config.yaml
num_key_value_heads: 5
norm: "layernorm"
rope_fraction: 0.5
optimizer: "muon"
MLP neurons of a small language model. Each row is named by its layer, matrix (up: input weights) and neuron, and shows model dimensions 48-143. Each number is 128 + 24 x the weight over its row's rms, rounded and kept within 0 to 255. Numbers have three digits each.
After each neuron's rows, "fires on" lists the tokens most often at its 100 highest values on Wikipedia text that the model never trained on. A number after a token or word is its count.

L8.up248:124126092116149146106137159133109084124103162143152142124151133150108131160128124127129129079127158101132144105155074131133117141148151129152142111103110133133104109168117159162089153098153094139102106141095111162139176095163139126152146097101166139170123156106127113125091111118151136112
fires on: ", " 41, "= " 8, "– " 6

L9.up697:167131146120094142064128126116124137138130093143090146106132132122136184148133133131166126149092177117150133103098114081185127148126091115117119091117138126110157119102145119121100116120108140117149117141146148100124149127145136118117149117150156115128113162124072096137127173134113145143
fires on: "B" 20, "b" 16, "Ar" 11, "f" 7

L8.up646:122154153110101150114151150171119108088110178136131131106115088117116122113116125099123153118104096140161159078119106105131075144170133100122107157132146173130134174142139115134131140115147096149107134122101154133143124131114101170135078136137161164161138117093145107108156104095133149142
fires on: "of " 58, ", " 11, "(" 4

L2.up175:108136126124125161170121120128111122108156150081168129117139132143115105106151096130122133087123119160071084118146134127099148160122074141118061167147141181132126139131088104110101133124126110148132165106110165163130137091129102129168098135151124100101130180163118161109103120124122135143
fires on: "ati" 29, ": " 16, "sel" 12, "e" 6, "ew " 4, "$" 4

L5.up491:159178177151074162148136126167141153144105170119102155128118135093185100112143134130106115120106120129157108139102165150153128172179119164105140102154130168149087127108164131164132131145131155143139103169090118123107096136162146113159146148146121075121100162093104113131118127115141096113
fires on: "us" 28, "th" 17, "ong" 7, "ag" 7, "ac" 6

L6.up6:176097095096103133152160171132090154177134109121118142117117122126119148148110139089135140116149113149124110132123115117124152157118087084090143131106137114194148143151131143162080118133138154126176112135130144108124101131112112123123120150113141124138103095124151141138146152133152114104
fires on: "un" 23, ", " 20, "ur" 14, "in " 8

L9.up157:134150117146147153081110148090126180098133124124101142149150078149127154141123124113129108152131152133128146105181149085126161136135127119123138164106109127106117097115162097107082105151140175127158124111110128087135151082160114140146145159139099157108122099102098158101148103124086159126
fires on: "W" 33, "w" 27, "ev" 17, "\n" 16

L2.up668:152122106108093130107134087146128126127130166126093103143127168142111117155104161167141144177097117129112144139130111135124131144161123142167140106103100163118087163086114176172130159143121134098111134121086067120143118120126150112137144111124103141127101157090123144138098177074106129126
fires on: " " 43, "i" 32, "/" 9, "p " 6, "ate " 4

L7.up569:139143115135189175118102155108116105145132166130121121161101148089118161163110137107168128151134076100094137123133165117108132137113167072107116113112127131117096145148116141125124115145128110118113115151139160126144137102086077141106126149132092157146141129117207130097148167130116154119
fires on: "de " 26, "'" 11, "-" 7, "a " 5, "/" 4, " " 4

L2.up378:117158162087114101091150138101076107123073112116110088126115108109155145124114132137129100136121182122130159129117149141146092119171156124128096176134132110123116149124127156121173117079103117107114056163122114162149099132120127111142087175157124110136149126097102162150116096154163126141
fires on: "ra" 38, "e" 29, "er " 8, "pr" 8, "a" 6, ": " 4

L7.up657:150111113129138180133125142102126127123104170102142136145139111110106134137146117129122122155137110124113146120127159102097118099114145138141160068121123150160098112140118169106106156111167171110189095139134081123131135106150101114122130101166149128095142101108154120155097153103079125122
fires on: "a " 14, "(" 11, "i " 9, "us " 7, "is " 5, "en " 4

L6.up258:122122171095128139141121129163134126161157126119105149150125162112155128133114154126131130093150117142120096145145184127193090100170123201092147141132149129162146143113137119098066172122136100146139094135124096125134116140083129125151126139151085131092127131122087074128147110090125118118
fires on: "us" 14, "ag" 11, "ation " 8, "c" 8, "ad" 7, "y " 6

L8.up377:149102139084130151110115147105127137127150132142117147090159153137146168118101117130139125113143152167077085125137161110125120142143142120189148160153107094138086104099129125117166149171145157126140174142100139148129125138124151120131115140150105111153073111131133077113136083160130134164
fires on: "ical " 21, "ial " 11, "al " 8, "most " 8, "ic " 7, "iti" 5

L6.up254:120140184125118142116140118131181160142123142123093084179132114140132133158158105110123122120123132133152128129109125101088157135153150136130150154137126172116139133141129074144101112148108133128111141130099122089128173123118099105160129167195110130103144124085147136167137126158127175099
fires on: "\n" 84, "id" 5, "us" 4

L2.up743:105092122124142181165149142151113110159129113142141109075130156122106170111125130141164151109148126093113104109114111125118154160124138099158138104124095130126096116141133141116098147099144100121100163136116123157121117093115137140130132179124158102122105168115119144142098194115109169106
fires on: ", " 16, "a " 13, "- " 10, "e " 9, "6 " 7, "and " 6

L2.up584:139162123103110121119132114138126142142111118113119122133151090161140135139123154138139149102088130133112143080110110114107162083136182127169139140125136115095129101126119118152109131149119143143122105124144119111152099125119097095124155145138109133165086091135148131124108139163112107127
fires on: "\n\n" 71, "le" 17, "w" 4

L8.up72:112153108121124172059150149150135107144112157134071179121114119088147080104078151134123168122113147152114144132116144109136131136065118137127107117138108108116105171116124135142135152142129093142099107146147098108159144124141150112142102135129122139131122129121128126175155104124136145177
fires on: "y" 27, "ed" 22, "ri" 10, "le" 7, "ell" 5, "ad" 5

L8.up216:128146117085151151142164125128118126159143150153126153121091138131115079139116125130112124092158128136096146107121126120126156126145187123116108122129142138137154137127109122130100106100141105114158138128141130137157116143171135151099134205176171152166140160093188123120123072142149111121
fires on: "/" 17, ", " 14, "en" 14, ": " 12, "ri" 10, "'" 6

L7.up33:116165131125081110140118122137161108130137107187104130090096175136134157092152130140126153138143141121130195139141145089157141159115154102119087101158075138130088121142145096142114129167158084099101110141157128161107103121093087119126143186150103104123128126126122140155127105136188130114
fires on: "and" 21, "b" 21, "a" 8, "port" 8

L8.up279:133138168166099118130103158125143151157095134152156133148079105126129128066100148152149095119134168130169124081144137129118139125130133167123189106130122127160123107136185118163122126130148118134097124117151102121120082121150138068146068136128153115133145108133094147155115085128130089118
fires on: "vi" 30, "i" 26, "u" 12, "an" 11, "us" 6, "ac" 4

L5.up183:187131118141135128141099162095101162114145146130103134081091138120165158093107131117127094159151105102116128144102128147143108129122184104141135176115118121146114112078067121123135145149143144141138135171129128142120124078101129129153134118136127115133168088098126096119144194120184135106
fires on: "a " 17, "thern " 13, "o " 12, "and " 9, "-" 7, "ch" 6

L2.up392:170126135152130161127146166099135178097104131129157111131114129161133157151121160156124101146120166113125132109109159072104166118125134158120111169151131130102129117160152055148156170138124123116185107161151127113107139103156120110145152151152093151103118110143145118142111111136110172100
fires on: "\n" 100

L5.up0:131150134136133144112114139125135125151173126123123117092126083119143148136148135122137139160135110106085116135119135188101131153143149094144122146153097133083140101050127146145133133109146183157157133168117122109106141149111112115113130131124161104114104116085124115115183117130151164126
fires on: "ch" 20, "and " 8, "ft " 6, "ag" 6, "op" 6, " " 6

L9.up559:156154164118147127088131158114125157145132121121101119155133116112112152118108127106122103133168142111136075144107175135123119124137155135090145164110128177117117147160154062120073104107149106181092105176151162138136138096133138106125152145173125111134137119132112171143133158153096126138
fires on: "\n" 100

L2.up109:072164186135100103145130136124112047111127124129100122132126135101130133175123149143141139141137121113174146109140135130148140109175175088126082127115131115084095134141118127133103134146131151142107152128117144124142087064106103121109149091106133184108139164108165132091098143129104163146
fires on: " " 93

L8.up254:120144117096121142127129124183102077131146078099117139132129139150132129103104088153162104131104155115067161139091142086125122148129101094115120139126109088132134156092114158136180117100079141135158138150162115157089129135104112137099132169147154160111110125113144150155143133122106132127
fires on: "ra" 21, "s" 17, "d" 17, "T" 11, "m" 6, "fr" 5

L6.up421:132129125098125113106156157135146066143117089074143134108167138121094092135130132121134133124131121125121133118159138125114112160113151129141098091127177129150159146116113137126126115130133094172100093138125088147166108082094110158148134113127108152181089134113170108069108141097177122109
fires on: ", " 33, "(" 10, "F " 6, "otes " 6, "in " 5

L7.up698:104131149138138100074089109138110189140110138102124127125158143115132178117152139150159126114124145083147130130128153102109180158141150122089171135152101127114130144139150113131105093127132133139120141138119134139110129089128146098127111151106079150103118109109116179145159167153116147113
fires on: "\n" 46, "|" 34, ";" 13, "." 7

L9.up177:157160136127137100130166123119129119155132138140109139123168067132113098156145145141117136087108143128140180126093131099119167148185118086143138171165175141121136161139191130097098139107140150152129076134120145080104142081129087073141130129131113132136156125142159089110124124145108086117
fires on: "w" 78, "W" 17

L8.up415:125157103113141157122094089075128126119141120139110100130171105124119105134098135137110077119133079081108119107159153171133100129111129116130125102117105093142114140130142118123128103105167144139156155116118108139125142158112132131116126125106105090121174135156114157113124114133139184143
fires on: "a " 11, "de " 11, "e " 9, "i " 8, " " 6, "is " 6

L5.up705:123116133121136119158115106150156122125108131150130130174130153140119120143203130114084143120105111129122129119165149153141105147115152122127134143168150106116142125125170132134097130159116114151145106157126115143130162116161145142142117150144155144113093144096089082122197115129135165126
fires on: "(" 37, "; " 16, "– " 11, "ed " 9, "ted " 5, "17" 4

L5.up259:091133142113108090119107131092120154155110141117124110142163080147116135156145126125104129156129134141139149087152164118108112151155149128147104144125101147131124167139153095085147112121140098114152120159139141141075112155091109084152089158138162123131175131120059126116153144153134119172
fires on: "a" 68, "u" 10, "e" 7, "he" 6, "ea" 5

L7.up712:141129145086080148138113133143180137134154131154142148175145090142079125121077110133120141114140138113135128155170126117097133081083093075123107128129162118101106153112130119135147166157158124164168123131119102085110172095153139138115103120146115112101107115087136120151133148157134148116
fires on: "st" 23, "al" 23, "f" 15, "h" 5, "am" 5, "sel" 5

L8.up161:170111126120133101148107125089094112165107112116146143161150107092155105133089120121119139111126151106140106111137134089113108109118120095103074140187097111129146119082141128129124203137122111151128103115126144095137126142115169131136081141107183130113095129137131154109141159172160106133
fires on: "b" 23, "ol" 14, "St" 11, "st" 8, "s" 8, "S" 6

L8.up12:143123132128144100104149110173140087114129159133090149126088119130086134106183127090134170125105119139146171080141134114107104129112087121100141124146140115138144139123150129145133120112107121136176110105100128154139141101123125126117140165109168182162121057111139107111148138136117176145
fires on: "(" 68, "; " 9, " " 7, ", " 4

L5.up428:132100131157116149114108093123126098158116096092113068131175157094135145123147137156112078126155121101091111111110132156125124097142143124107132115135136150096087131109107157080152143115168162124179136136143104146145160130142099135157129133140122124099105105114143115111128095085105175154
fires on: "a " 22, "i " 12, "} " 12, "us " 10

L5.up765:119099094118099148098146140163117092149087108102127128105162124104103130133129161109127105116157129131127104112149101125152139162151139103117113146073118127126161144141151165159080138134154130105136138143099107144131134145104162134133090146149153126147063138094112133132092161088125101109
fires on: ", " 80, "/" 13, "–" 5

L8.up115:148117116101116119096142115126141096099131089117076145159132113133094130135112124107150120135143126132172122141120121141148146117085085097103103174152152154105138174077133144141119146129116116113104123170104152156104143122162122134152138037129156138132085101128128060093142159152144164112
fires on: "comp" 42, "f" 16, "or " 4

L8.up329:116127121120131094078143152129148082184085152142096144134149087121149116148118148108115164133109107109133122130119123125117128095124147132130160134172108141166130125165128124146133112080123127121158135159141091113118178144141095166143122077135146113103139145152108129175160144077178128113
fires on: "Ger" 32, "ch" 22, "z" 13, "Sch" 5, "ant " 4

L6.up62:106145101116134142138103135157101125127102135133127127124135166110076127158139138095112150138142128136114150077163097124153161133124157098166106141169144121143098161155125082149096097113087087122114184152136149166130122116131155124149107137155113168138125146138132138072164093134192123105
fires on: ": " 38, "| " 28, ", " 6, "um " 5, "ies " 4, "ook " 4

L9.up111:125159151151117168173104134161114135102175113087106085142097114148166105130125123155105097136162169111117074143166149117095130112074157114111149153120131128114128118117103104127119160180086125134138114146109098127099093127128174171105114130141109120145130155157115168152076118104182127112
fires on: ":" 24, "–" 9, "h" 7, "ol" 7, "." 6, "sh" 4

L8.up752:106118143072142153135159140152127110141155106127147094149146126101133151141105113145147129092170131098094158127112086128113137116135124038123118116133091124090123147094119129119125169103126129144100118124155146133123175153141105104114090146120164166148117099155101157118112121156138104164
fires on: "s" 30, "d" 6, "b" 5, "ers " 5, "bor" 4, "'" 4

L7.up207:159133161121073136099154150117078176150114099135135127119155109134164152163139129134165130126147162092122081127146144111123106158152135103104082110152125185168124088126104144146138139136138155137157141125132108151109116141089127162130115126105139102129115105132163095103143104125103126172
fires on: "al " 16, "s " 13, "ter" 9, "ic " 8, "on" 7

L6.up285:145133164129105097126087136119124126137120140089084112136159093133150131121180113138090124134137107114137128118156119142129101090115147155162137141141133139138143110151169121150118126116100132107120133134135093102088153160126118094130127117136124119096149148167071118144131129158150137138
fires on: "ess" 14, "ss" 10, "ort" 9, "s" 8, "z" 7, "ch" 7

L8.up564:103098148095193112104135129121132088141137128123069169116111151116141114171106096093088136127097133146117149098115133120147143127117118155120126149118142105147119137117100124134125125161116117165150108116161105149110154171152167120101152124161108149159149146131146099125116115097141121168
fires on: "r" 24, "ell" 17, "le" 8, "n" 7, "ad" 5, "g" 4

L5.up766:148126151155117107114099139122165102144170128132103155125139157097099141196145107119132097207110132125094125132169164157172123081148121135163116118119145184088128094138126136154114124114096146145133117088143137119126128096156131102104136105134145119124124155113151102077156146138118129113
fires on: "ag" 18, " " 12, ". " 11, ": " 11, "s " 9